Weights of a small GPT-style language model, trained from scratch on English Wikipedia.
Training: a variant of Adam for these matrices, 451M tokens, 6884 steps.
MLP neurons of a small language model. Each row is named by its layer, matrix (gate and up: input weights) and neuron, and shows model dimensions 160-223. Each number is 128 + 32 x the weight over its row's rms, rounded and kept within 0 to 255. A neuron's up and down rows have the sign that makes its largest values positive.
After each neuron's rows, "fires in" lists the words (lower case) most often at its 100 highest values on Wikipedia text that the model never trained on.

L3.gate223 [131 190 144 133  96 125 174 173 107 114  88  95 147 119 136 157 112 162 151 175 160 151 129 131 117 143 165 168 113 137 131 125  58  84 138 126  84  85 145  83 132 199 122 142 158 122 111 118 120  79 131 104 160 129 154 149 108 114  91 147 164 138 118 125]
L3.up223 [163 112 114  96 124 132 114 131 115 103 115  99  92 101 168 107 148 143 126  81  63 140 134 179 109 143 130  98 104 140  63  88 121 141 173  57 119 115 148 148 131 144 112  96 165 130 161 189 110  72  93 123 141 106  84 165 208 133 156 137 149 166 118  93]
fires in: "into", "or", "street", "receiving", "home", "as"

L3.gate494 [114 110  69 166  72 212 154 167  93 161 144 139 159 124 131 109  92 221 156 132 172  95 127 112 116 116 100 123 131 164 168 192 103 112 167 134 110  79 169  97 164 133 118 159  60 128 119  98 209 110 169 127 118 145 119 103 198 109 145 143 144 107 103 158]
L3.up494 [153 156 146 140  97 132 144 126 111 106  84 162 141 130  65 156 171 133 103 122 145 136 138 167 169 118 133  60 100 153 122 149  74 150 143 107  71  86 160 121  71 146 145 163 140 129 137 178  83 122 161 137 118 173 114 117 109 163 176 122 151 192 103 117]
fires in: "or", "as", "and", "relationship", "him", "people"

L9.gate63 [ 88 154 138 130 124 120 193 117 103 161  76  61 159  93 104 125  68 188 147  85 141  96 104 192 111 135 131 147  98 142 128 139 127 124 161 150 169 219 150 118 103 112 154 128 143 142 184 149  91  36 126  93  96 149 129  91  76  85  87 123 206 108 160 112]
L9.up63 [175 183  85 127 148 113 120 102 104 179 151  92 136 135 159 152 158 130 149 144 150  62 130 133 132 125 122  85  71 155 162 143  89   0 137 186  79 179 109  84 100 116 121 108 186 102 101 121 118 105 130  97 101 141  98 145  83 114  90 127 175  96 161 129]
fires in: "their", "the", "its", "s", "of", "his"

L6.gate41 [106 123 122 144  98 127 143 135 190 163 148 153 143 112  96 163 191  72 124 188 154 161 168 160 147 112 160  84 136 124 125 142 113 162 178 128 149 193 167 104 151 132 116  64 122 123 155 114  92 135 152 140 108 148 115  89 193 144  97 172  98 147 136 109]
L6.up41 [131 109 115 125 129 192 104 140 176 158 152 153  96  65 140 134  87  85 100 171 140  91 109 201  82 110 133 152 132 129  94 137 113 133 155 117 110 114  68 110 150  87 121 107  79 129 159 102  95 179 116 151 177 159 158 108 136 140 153 140  96 115 148  88]
fires in: "has", "had", "with", "that"

L7.gate463 [ 33 134 125  93 152 105 154 136 136 111 120  78 129 165 155  77 145 158 143 181  92 138 152 166 143 121  84 124 135 123 161 171 152  53  99 135 113  84 155 130 157 131  97 177  80 157  78 140 184 172 108 133 160 178 155 136 103 135 141 180 114 134  53 146]
L7.up463 [ 86  36 114 128 131 139 128 141 134 137 139 157 130 182 189 141 167 163 114 198 132 173 140 177 177 134  73 163 163 124 156 205 159  68 147 145 115  96 140 151  90  89  88 134 122 155 102  95 110 177 102  81 150  81 164 172  99 119 170 178 102 152 148  89]
fires in: "can", "would", "may", "will", "cannot", "could"

L2.gate487 [128 147 159 141 146 134 116  94 235 126 128 100  80 138 110 121 210 135 146 128 104 158 150 124 126 133 200 121 112 127 153 163 153 104 130  44 125 174 153 122 115  64 127 117 139 147 137 145 112 153 107 132 103 137  54 123 120 124  75 158 190  24 105 123]
L2.up487 [157 150 115 156 124 186 149 140 127  64 152 161 126  94 167  81 177 124 128 151  64 226 105  95 159 171 145 204 117  92 136 129 101 146 153 116 118 133 125 184  89  78 135  96 121  97 181  65 149  94 146 120 172 150  96 134 103 179  76 191 140 119 110 163]
fires in: "it", "book", "first", "formed", "portrait"

L6.gate567 [ 73  98  70  88 143 154 165 116 142 140 122 110  98 107 139 148 120 104 147 132 135 125 175 130  99  95  79 125 109 152 111 179 103  86 157 188 139 148 148 159 177 188  53  78  84 151 155 111 132 149 101  82  96 141  85 158 125 101 119 162 123 177 120 119]
L6.up567 [ 82 123 110 173 106 159 180 127 173 131 172 136 119 116 102  80 167 189 118 164 179  74 130 109 123 127 130 106 147 161 145 101 153 184  82  56 178 108 125  86 127  61 189 129 161 121  97 103 168  83 137 125  77 102 131 104 128  52 138 164 198 207 113 142]
fires in: "of", "for", "in"

L6.gate214 [154 167 123  96  97 134 122  98 125 104 138 106 173 132 143 117 152 144 135 169 118 170 163 123  72 102 123 185 126 102  84 133  88 126 144 202 100 123 147  85  49 133 169 125 160 146 176 117 140 180 107 155 102 129 187 108 140  85 148 186 157 148 117 184]
L6.up214 [141 143 157 142 100  89 109 136 121 123 116 164 146 117 195 187  97 107 113  73 141 133 166  98 137 126 121 135 126  92 103 110 102 114 134 165 112 116 154 105  97  53 110  84 155 152  83 152 113  84  90 116 106 110 119  87 156 153 118  45  48 147  94 164]
fires in: "was", "as", "became", "been"

L6.gate335 [ 94 145 146 120 127 110 127 112 176 139 131 118 219 141 146 139 119 136 137 142 123  80 135 108 112 214  95 113 154 145 105 111 150 146 114 165 109 139 194  87  82 152  94 194 199 109  67 114 118  81 137 155 102 135 133 134 136  97 138 128 173 126  78 126]
L6.up335 [ 38  94  99 136  68 100 122 111 157 170 114 178 117 133  82 134 137 108  59 123 132 124 135 112 107 110 160 135 123 133 132 113 148 150 125  95 140 122  97 108 147 151 174 100 132 112 117  47  93 198 154  50  84 106 113 156  93  71 118  90 169 115  87 124]
fires in: "a", "years"

L3.gate488 [128 102 131 154 108 141  97 133 169 176 169 118 134 131 146 161 200 154 183  79 172  72  86 139  73 108 137  97 154 120  90 195 132 152 212  63 147 149 103 118  68 146 118  92 136 173 152 172 145 136 203 141  92 119 187 142 115 129 138 112 134  53  91 156]
L3.up488 [113 159 155 221 139 123 109 119 118  96 129 202 110 123 112 128 111 135 118 174 130 104 105 124 109 170 168 110 125 114 134 133 141 137 184 112 123 101 117 114 152 157 114 100 116 106 192 104 111 114 180 154 117  73  80 103 159 177 134 105 106 107  95  96]
fires in: "that", "first", "which"

L6.gate502 [ 87 145  84  92 132 106 206 124 164 143 142 109 171 137  85 111 114 118 105 138  72 119 147 114 157 118 142 149 126 160 114  97 128 149 138 181 114 116 205  71 113 134 168 172 113 159  86 131 125 138 159  80 105  93 183 146  98 162  95 133 147 135 104 128]
L6.up502 [165 167  95 144 121 107 140 131 152 143 170 160 159  74 153 134  82 142 115 134 137 180 143 152 153 144 133 137  89 118  95  87  89 100 154 110 174  97 197  77 158 165 172 111 165 134 152 173  63 154 151 160 151 110 110 122 149 176 165 119 163 131 130  89]
fires in: "a", "an"

L6.gate431 [188 116  98 103 100 122 187 134 166 145 128 115 126 124 126 152 148 115 157 172 110 107 144 129  69 131 116 119 100 124 145 125 114  99 139 200  48 127 113 120 122 149 191 199 131 202  97 132 142  86 153 158  81 123 112 211   5 125 173  68  81 127 118 163]
L6.up431 [135 147 195 112 158 130 108 147  93  90 205 146 133 150  91 128 143 135  86 134 125 106 140 177 153 160 125 138 158 104 136  89 117 120 118 157 166 132 147 150 127 146 121 164  87 189 142 112 109 130 145 179  94 158  94  98 151 132 103  85 149 135 102 189]
fires in: "of", "bbc", "for", "popular", "married", "produced"

L3.gate477 [136 185 162 169 116 170  76 105 107 191 150  86 143 120  95 132 129 132 129 173 152  99 129 138 117 113 111  98 152 152 152 103 111  99 165 133 107 131  57 166  72 103 196 156 158 161 119  77 142 155 160  99 115 123  85 198 116 124 114  70 136 134  85 117]
L3.up477 [155 138 144 155  91  99 124 117 124 140  78 178  70 160  96 170  62 117 170 101 152 130 146 149 157 133  80  78 136 107  69 147 161 157 176 183 110 154 145 177 128  85 176 168  68 191 165 129 120  95 119 140 108 144 122 223 155  90 120 185 150 129 130 105]
fires in: "of", "by", "6"

L6.gate463 [ 86 155 167 127 124 153  95 130 128 126 135 142 131 192 130 122 170 179 143 178  95 109 123 150 136  81 150 100 145 199 149  72 133 115 165 122  71  89 112 141 149 140 129  99 124 236  80 137 186 107  82 145 125 110 201 153 133 169 107 151 149 166  87 168]
L6.up463 [187  88 103  75 155 162 164 110 117 119 158 104 141 171 175 116  74 132  94  86 122 149 104 122 137 142 133 121 139 112 135  89 191 180 144 173 124 108 106 101 160 118 101 110  63 117  85  94 129 126 120  96 166 114 222 144 203 106 175 151 101 164  98 152]
fires in: "can", "would", "will", "may", "not", "could"

L4.gate695 [125 174 150 161 169 134 185  96 196 132 143  86 160  98 126  96 105 121 158 146  98 175 129 134  66 106 119 142  77 146 165 163 135  90 123 148 153 118 123 115 107 174 147 145 137 100  94 140 134  58 153 152  81 103 107  88 172 157 122 143 111  94 114 141]
L4.up695 [102 176 130 142 149 117  91 103 101 145 129  78 120  97 196 155  68 171 106 142 125 141 170  85 128 126 148 139 134 165 128 162 109 106 193  38  98 106 105 136 109 158 119  78 150 114 105 114  95 169 116 101 134 119 118  66 169 103 155 135 160 130 167 111]
fires in: "the", "a", "in", "on"

L4.gate612 [121 108 166  87  55 117 119 151 174 149 158  99  86 174  79  94 168 200 113 110 155  70 148 177 107 116 159  80 179 148 177 139 155 166 136 238 147 137 173 137 105 108 134 129 139 174 113 121 212 120 141 126 148 167 192 139 106 104 156 124 115  74 118 143]
L4.up612 [153 106  78 156 179  98 158 162 119 178 102 153 115 139  95 146 147 165 152  90  93  84  63 177 103 151 145  78  79  65  95 180  76 169  56 126 193  77 111 166 100 118 185  79 116 119 139 171 138 163 150 119 110 129 120 174 117 111  77 111 103  36 102 105]
fires in: "he", "also", "this", "that"

L3.gate642 [136 118 121 123 142 112 175 129 126 133 154 103 142 152 182 111 101 169 120 152 139 159 125 145 143 129 140 164 113 101 158 166 112 119  83 200 150 175  88 199 102 132 117  82 100 137 143  72 125 133 150 102 127 154 151 123 144 201  92 134 111  42  83 128]
L3.up642 [152 137 139 141 118  87 142 116 128 153 153 101 125 100 104 104 120 172 200  94 112 159 139 150 108 147 121 106 128 131 121 153 155 157  75 132 179 166 101 215 136 143 128 104 110  99 194 106 143  98 141  60 148 128  82 138  87 110 145  94 102 145 110 144]
fires in: "this", "it", "yu", "another"

L2.gate276 [ 90 101  94 106 164  70 102 123 103  64 132 168 118 145 116 107  97 106 136 114 130 112 166 101  64 137 104 143 168 161  80 161 140  95 117 111 171 120  96 192  79  75 139 113 159 142 199 135 106 156 148 160  92  51 112 179 146 135 102 120 151 171 161 192]
L2.up276 [128 110  98 126 160 127 161 175 111  94 140 154 161 151 142 155 145  87 100 109 153 161  85 153 110 116 116 177 111 149  91 166  97 123 173 161 124  98 148 155  81  67 102 128 141  90  95 140 132 152 131 162 116  81 163 112 180 153  87 160 106 142 143 139]
fires in: "of", "s", "from"

L4.gate81 [154  99 132  82 130  84 127 159 185 121 104  53 111 107 121 124 106 138 195 113 136 110 113 117 123 113  81 141 100  95 131 131 133  78 106 123 162 137 142 208 181  92  77 119  72 133 147 106 145  99 138  84 165 148 145 182 124  73 102 112 143  79 139 193]
L4.up81 [115 211  90 143 143 140  99  95  81 113 150 116 160 182 134 119 110 100  99 209 118 182  90 118 113  80  89 114 124 125 186 117 129  98 147 116 120  78 140  99  63 184 171 131  66 133 134 102 167 166 168 113  29 145 155  89 208 131 132 116 116 152 121  75]
fires in: "and", "until", "early", "to", "year", "since"

L2.gate492 [169  72 126 145 129  87  92 135 132 109  86 169 101 119 110 142 136 144 170 147  97  81 132 148 195 129 124 197  98 124 167 245 148 130 162 158 122 158 112 145  90 131 183 157 112 175 105 111  87 139 158  86 173 128 112  76 177 136 190 141  93 115 118 146]
L2.up492 [154 130  80 167 112 111  91 172 135 149 140 108 160  60  64 123 141 114 126 123 112 118 197 100 142 152 153 153  39 167 148 132 185 174  79 158 103 130 129  86 161  55 141 113 109 125 124 161 100  69 160  96 160 106 112 121 193 160 143 146  91 144 173 114]
fires in: "not", "was", "were", "been"

L7.gate38 [107 166 175  76  88 121 100  98 147 121 115 119 131 119 138  82 172 161 103 124 152 155 118 124 100 161 103 139 107 131 172 104 112 159 132  82 132 123 130 142 146 109 125   8 146 118 147 141 191 116 149 117 105 168  96 197 125 166 207 108  77 159 124 180]
L7.up38 [131 117 143 102  80 137 137 118 101 104 138 166 168 145 104  66 137 106  48 167 133 148  72 114 141 128 132 180 111 134 110 125  92  90  91  89 106 133 132 161 113 166 142 137 106 120  52 191 132 122 142 142  90 161 166 185  81 157 113 158  92 103 146 116]
fires in: "he", "i", "in", "she"

L6.gate77 [196  72 129 124 137 122 141 141 147 170 110 156 113 149 143 129 112 196  91 157 144 151  96 150 160 142 120 174 124 140  67  82 142 105 120 145 166  96 148  84 141  91 104 175  95 111 103 162  91 131 174  87 140 107 148 154 148  99 193 140 147 119 163 156]
L6.up77 [143 111 135 104 159 200 141 138  56 163 171  99  80 135 149  81 164 141 159 147 111 141 115 163 154 133 149 119 120 131 133  67 193 158 151  76 147 161  89 128 115 119  74 113 116 158  83 125  92  89 142 121 163 155 153 122  94 136 102 101  71 102 145 208]
fires in: "to", "can", "not", "t", "would"

L3.gate443 [169 126  99  90 105 130 106 125 143 122 133  97 101 117 131  53 127 149 109 121 182 166 143 170 113 142 175  91 122  81 153 113 194  94 133 192 121 110 148 115 166 120 116 199  87  65  88 141 142 106 135 131 100 125 156 174 139  76 134 132 174 113  77 115]
L3.up443 [154 101 135 155 164 120 192 160 104  97 115 126 141 131  99 133 101  84 135 146 157 168 101 182  83 112 154 125  96  83 137 169  91 122 148 128  89 137 148 159 138 165  96 152 103 135 117 131 142 152  78 121 128 148  83 126 150  89 191 119  79 169  67 144]
fires in: "until", "career", "named", "to", "awards"

L4.gate1 [ 84 161  91 124 132  75 145  82 127 120 169 124 132 134 162 151  95 203  73 143 120 133 192 127 176 163 124 126  98  96 201 167 124 154 137 197  98 148 127 124 138 114 128 136 144 173 127 102 137 132 125 150 110 105  85 172 121 115 151 121 141 130 136 114]
L4.up1 [ 95 108 123 144 107  84  90 119 136 136  86 199 114 110  91 110  61 161 153 162 137 100 105 156 149  83 170 144 129 143  78  95 136 110 104 106  93 107 164 178 142 124  82 115  89 191 118 155 164 146 169 124 120 165 171 139 141  69 160 100 107 115 158 132]
fires in: "not", "would", "to"

L6.gate379 [176  61  75  83 146 125  98 136 139 111  85 118 134 122  93  88  99 175 127 106 149 188 133 129 141 135 121 127 181 128 133 161 123 137 183 134 152  83  94 133 172  79  93 115 104 162  92 141 177 108 142 100 150 146 169 110  94 160 226 113 100 155 177 142]
L6.up379 [177  95 131  97 208 127 110 123  87 159 119 141 127 155 111 134 161  96 114 174 115 156  88 167 168 144 126 152 125 132 127 118 111 183  87  79 195 157 126 153 133 144 112  70 129  72 124 146 145 130 138  97 125  93 151 118 120 128 130 139  93 111 138 133]
fires in: "not", "to", "t"

L3.gate581 [ 55 204 137 155  83 145 147  92 137 133 119 133 148 127  89 130  80  34 171 131  91 147 126 129  82 111 136  84  71  95 130 117 113 162 166 103  86 166 107 138  99 134 121 159 112 175 163 154 130 135 156 150  84  82 134 124 115 138 102 181  83 192  99 103]
L3.up581 [109  79 137 186  78 118 180 122 186 145 135 105 125 101 136 139 135 174  75 162 174 129 155 150 108 134 105  91 148 127  91 147 156  92  80 127 136 210 140 120 169  81 173 107  95 102 162 142 138 167  91  81 133 139  77 192 113 116 144 173 108 165 132  98]
fires in: "of", "be", "been"

L3.gate575 [ 99 145 118  96  89  85 132 105 164 110 137 140 158 156 197 159 178 195 139 120 187 135 126 110 151 177 162 125 113 118  77 157 112  88 157 131 161 153 101  96 144 149 106 133  67 104  92 101 132 186 112 118 140 149 113  91 168 163 160 128 156 178 105 160]
L3.up575 [144 186 132 184 117 112 130 108 129  96 146 125 126 115 132 192 156 126 116 137 154 101 155 119 153 113  94 124 116  73  83  77 125 161 160 153 187 125  92 114 182 124 140 155 112 132 118 110 145 176  96 125 157 140 189 131 135  95 152  90 146  86 107 113]
fires in: "as", "register", "identified", "entirely", "also", "had"

L4.gate123 [ 90  43 116 134 153 132  97 122 142 141 143 117 122 133 186 125 102 103 127 139 140 154 170 183 128  94  93 222 131 104 134 141 132 137 121 150  98 149 103 119  67 122 117 118 121 134 132 121 163 128 141  99 144 163 120 120 122 157 159 135  58 117 144 107]
L4.up123 [105 109 164 114 151 137 115 148 137 104  58 148 133 144 162 124  74 125 123 139 100 101 124  80  93 104 112 147 145 125 157  95  77 152 107 100 153 127 132 142 110 129 111  72 106  91 180  96 144 128 194 149 149 119 132 120 115  70 131 124  79 101 132 132]
fires in: "to", "miller"

L9.gate119 [143 113 115 156 141  90  73 129 103 142 137 136 119 151  87 112 125 138 140  71 134  95 159 145 166 168 101 132  51 100 144 175 123  90 120 140 101 101 127  98 172 119 140 109 165 112 106  85 205  86 106 133 186 116 131 161 101 130 140 134  68  77 160 118]
L9.up119 [165 135 150 121 138 125 138 168 151 133 140 174 112 179 139  47 115 102 148 142 150 156  58 137 161 181 103 132 113 155  93 129 142 187 179 101 115  55 125  95 130 141 144 109 109 142  76  80 135 158 135 121  92 205 160 129  98 136  81 128 179 113 119 118]
fires in: "he", "i", "she", "it", "had"

L9.gate204 [ 84 145 194 114  99  82 119 105 107 145 102 126 106 119 102 142 157 104 133 153 142 134 127 142 152 132 141  93 107 128 166 188 136 130  81 118  48 134 118 135  95 159 167 146 115 156 139 159 148 167 146 133 192 102 112 117 130 136  88 161 141 123 156 150]
L9.up204 [137 141 168 132  95 121 132 106 158 172 115 159 160 128 151 153 155 160 164 170  96 136 135 163 115 148 115 174  97 103  98 150  87 143  89 148  90 164 141  70 101 127 123 101 132 204  52 132 108 194 107  89 100 124 158 155 173 165 145 179 135  68 107  97]
fires in: "were", "are", "be", "been", "was"

L2.gate544 [129 133 141 112 135 110 192 181 129 137 113 125 135 124  98 121  88 114 173  39 102 101  87 154  93 123 138 168 100 177  96 155  50 103 161 126 142 118 193 153 133 114 126 154 143 194 150  99 195 105 151 151 171 153 135 119 114 157 182 115 148 153 113 176]
L2.up544 [ 73  95 132 141 156  56 157 198 109 110 120 123 163 117  87 147 108 120 149 107 147 107  65 172  69  95 142 123 100  99 112  88  83  96 173 152 114 100 110 199 110 105 103 106 143 122 147 106  87 123 169  98 177 126 105 201 117 122  91 132 142 143 136 133]
fires in: "this", "these", "if", "how", "speed"

L3.gate702 [103 130 117 203 143 110 116  75 149 149  80  98 152 114 111 116 125 102 181 143 154 148 123 219 105 127  75 107 153 139 133 124 120 112 107 145 151 213 170 115 141 106 137 174 103 108 113 109 110 136 156 126 197 165 136 137 142 145 154 135 101 149 155 148]
L3.up702 [ 95  92 122 125 128 126 119 112 154 107 102  63 169 127 170 193 127 188 110 149 115 132 146 185 104  92 124 164 144 104 184 109 103  49 154  96 138 153 135 119  92  90 154  93 154  39 148 100 137 144 149 109 105 118 124  75 152 112 143 125  24  97  84  96]
fires in: "are", "by", "as", "from", "an", "in"

L4.gate696 [133 131 127 125 126 158 142 149 109 115 108 123 107  82 138 118 139 148 164 187 112 101  97 113 121 102 145 117 166 140  98 158 139 164 160 123 101 104 175  81 119 119  89  97 174 140 159 155 109  70  78 103 150 147 101 151 115 176  99 128  99 128  80  71]
L4.up696 [ 84 186 115 194 130 113  84 137  95 112  87 132 119 151 114 121 159 146 168  88 116  73 100 105 124 112 129  82 128 214 148 159 179 110 196 137  83 133 134 208  95  96 108 115 126  86 117 111 138 114 147 144 115 116 123 171 160 170 102 125 131 114  82 122]
fires in: "that", "of", "other", "architectural", "architecture"

L4.gate415 [127 107 105 103  98 109 126 158 176 150 117 158 148 119  88  96 206 171  99  86 156  75 144 101 211 104 174 108 120 120  98 190 155 128 187 187 130 114  98 141 129 161 100 110  68  68  82 133 129 173 119  84 167  92 141 160 127 135 100 131 157 118 122  99]
L4.up415 [164 103 131 108 173 115 109 120 152  91 144 160  82  59 135 102 109 184 146 147  47 104 102 115 165 117 127 174 116 169 102 136 142  93 102 145 139  95 112  62 125 123 164  77 162 110 108 132 125 172 184 106 131 127 140 160  90 132 146 121 133  82 110 135]
fires in: "he", "i", "it", "she", "himself", "time"

L7.gate292 [140 195 104  66 115  99 139  69 137  72 147 138 133 168 172 121 125 123 139  86 175 171 104  92 110 109 145  86 102 109 119 139 130 139 120 135 138 103 144  66  83 198 179  48 165  79 136 115  89 114  66 145 139 189 161  62 142  96 154 152 129 161 113 129]
L7.up292 [145 157 106 118 170 141 117  97 122 101 158 142 144  97 138 152  99 134 116 156 144 207 115 116 112 117  94 155 114  90 142 126 159 138 124 120  78  38  65 160  68 176 113  92 170 145 122 103 119 143 127 132 130 182 133 103 101 175 104 119 136 168  84 129]
fires in: "as", "was", "is"

L7.gate568 [ 59  82 108 145  83 132  92 131 146  60  70 109 180 142  99 130 121 173  83  57 101 189 162 163 129 142 162 160 111 157 119 150  86 112 165 182 121 144 164 110 112 132 105 154 121 137 136 170 129 165 103 111 153 131 137  94 167 177 125  89 126 187  77 140]
L7.up568 [146 124 108 150 101  57  95 163 124 107 207 159 130  91 136 139 185 229 174 122 158 156 164 107 127 141  94 139  85 162 108 144 160 132 109 128 126  85 163  98 115 115 179  91 192  99 162 131  74 144 149 151  81 118 200 128  85  78 122  89  82 144 168 109]
fires in: "was", "as", "been"

L9.gate436 [161 135 126  72 134  82 126 146 108 137 154 181  99 156 120 116 154 151  87 146 153 102 131 123 129 107 143 100 104 119 131 150 169 125 182 139 121 146 140 106 104 104 120  95 127  63 156 144 154  98  98 120 140 120 148 121 102 107  79 168 116 172 121 173]
L9.up436 [ 99 107 150 130 121 132 143 147 115  94  80 110 129 110 102 132 134 187 125 159 195 171  75 132 120 170 176 145 125 139  77 179 108  66 206  65 119  91 170 105 147 156 140 120 190 231 117 168  91 101 126 130  76 203 165 137 149 185 102 119 123 135 103 102]
fires in: "his", "an", "her", "had"

L4.gate306 [135 139 121 133 143 125 130 105  99 129 110 128 137 116 137 109  77 130 100 137 107  68 130 163 114 125 100 146 174 184 107 104 132 175 115 183 111  82 152 158 100 124 101 107 162 108 167 133  73 131 166 138  99 134 118 101 138 144 148 107 112 153 119 163]
L4.up306 [106 152  46 205 134  81 112 143 113 108 136  83 155 158  92 131 120 136 141 108  97 116 156 164 120  46 113 126  96 152 131 158 102 120 114 115 136 135 145 156 111 160 188 112 145 135 150 106 124 150 126 122  66 148 153 124 108 108 123 106 107 134 160 112]
fires in: "of", "from"

L3.gate49 [145 106  98 169 128 146  78 139 185 117  91 187 142 163 158 105 140 187 119 101 159 191 153 152 107 129 112 136  78 114 132 124 139  94  42 147 150  94 183 100  48 195 100 132 115 122 129 148 113 155 124 168  85 107 123  93 123 128 117  75 104 184  86 125]
L3.up49 [118 148  55 134 106 147  87 138  82 141 151  67 126 182 150 127 200 179 155 113 110 145 119 143 121 107 124 107  84  99  50 121  80 180 157 136 159 141 117 114 113 129 101 118 144  49 189  89  98 148 138  73 110 149 117 127 159 124 131 116 116 131 148 137]
fires in: "from", "as", "to", "graduating"

L2.gate690 [101 121 200 135 131 160 205 106 156 113  39 131 129 169  65 117 128  85 115 136 136  89 106 150 111 126 171 152 153 137 175 141 113  74  96 121 120  71 146 115 113  99 129 166 144 130 118 133 140 115 110 150 159 109 129 145 139 151 134 179 125 108  86 185]
L2.up690 [179  73 168 131 149 114 126 148 140 118 140 186 207  68 119 163 175 168 144 190  86  99 132 128 139  93  92  72 107 103 109 117  30 171 153 154 167 134 116  99 120 114 120  36  79 124 164 114 148 147 134 121  73 112 148  58 121 158 181 113 127 139  60 116]
fires in: "won", "during", "also", "established"

L3.gate515 [102 116 173 165 132 108 152 143 105 142 152 146 132 176 114  96 116 168 128 148 144  83 163  95 239 165 164 101 114 155 100 155 126 148 172 143 106 125 132 141  96 121  87 183 111 154 158 117 148 105  51 224 142 121 109  67 136 146 133 104 169 171  87 180]
L3.up515 [101 109 119 163  90 116  79 121 105 110  85 126  97 204 151 158 112 191 216  82 141 136 172  85  98 178 141 190 104  96 101 162 214  83 130 177 145 134 101  72 201 130 128 128 121 158  54 151 105 133  61  76 126 135 139  99 109 112 174 138  89 114 157 170]
fires in: "can", "not", "also", "made", "often", "will"

L6.gate675 [109 120 104 120 139  85  47  96 103 143 115 106 145 162 114 140 156 197 131 174 191 161 161 108 106  78 125  58 155 197 148 109 165 160 122 152  93 144  83 125 140  88 141 105  63 151  94 122 156 131  90 149 112 166 110 136 136 115 118 135 138 124 160 131]
L6.up675 [102  76 137 106  89 128 128 163 126 126  88 130 120 155 171 146  94 121 122 173 119 184 132 116 108  89  95 122 144 111 161 164  54 170 112 117 132 105 103 150  96  91 116 138  85  85 146 123 187 195 212 156 111  84 149 165 170 185  89 116  81 132 134 144]
fires in: "to", "t", "will", "s", "would"

L4.gate329 [ 79  68 145 143 154 146  90  94 159  57 120 163 170 201 126 133  78 139 131 118 133 175 159 126 118 111 156 115 190 100 162 135 182 117 123 128 155  87 152  79 134  97 132 174 109  94 163 108  98 161  97 132 140  94 126 141 163 139 145 129 117 127 146 193]
L4.up329 [134 126  96 174 155 138  97 153 120 134 188 110  89 145 146 171 184 132 208 188 118 189 120 144 143 137 101 182 174  87 120 102 129 145 147  85 107 175 119  71 120 170 121  87 106 114 132 144 124 183 103 136  93 150 121 161 141 138 110 183  74 143 170 119]
fires in: "has", "had", "signed", "1994", "also", "was"

L7.gate395 [116  93 139 110 140  93 118 112 105 162 128 142 166 107 218 126  81 119  81 151  67 142 139 102 104 114 111 130 167 116 120 106 174 112 141 147 130 128 113 171  80 116 170 115 133 159 162 104 123 114 101 128 119  68 128 202 155 110 125 162 103 176 114  97]
L7.up395 [150 165 125  77  33  94 135 148 135 133  96 161 154  76 136 111 132 132  76 142 169 167 132 145 168 137 163 129  87 130 138 128 133 166 120 164  86 116 150 136 131 139 121 120  86 119 116 119 110 137 164 129 121 195  92 170 139 111 123  62 120 139 138 164]
fires in: "by", "of", "to"

L4.gate62 [ 67 103 116 145 120 131 153 159 116 123 133 106 149 149 134 139 106 170 113 177 137 135 121 160 168 149 140  81 142  80 147 132 102 104 149 197 104 131 155  96  95 162  99 160  64 166  80 166 157  80  85  93  71 151 152  90 136 107  88 142 153 146  75  67]
L4.up62 [161 105 138  76 127 110 137 112 115 213  96 178 124 153  78 135 168 133 149 172 143 159 150 180 144 179 140 101 134 135 145 129 106 148 147 116 165  80 139 109 134  77 125  91  27  73  39 120 130 135  83 126  95 120 189 125 126  94 146 164 155  72 141 137]
fires in: "but", "or", "and"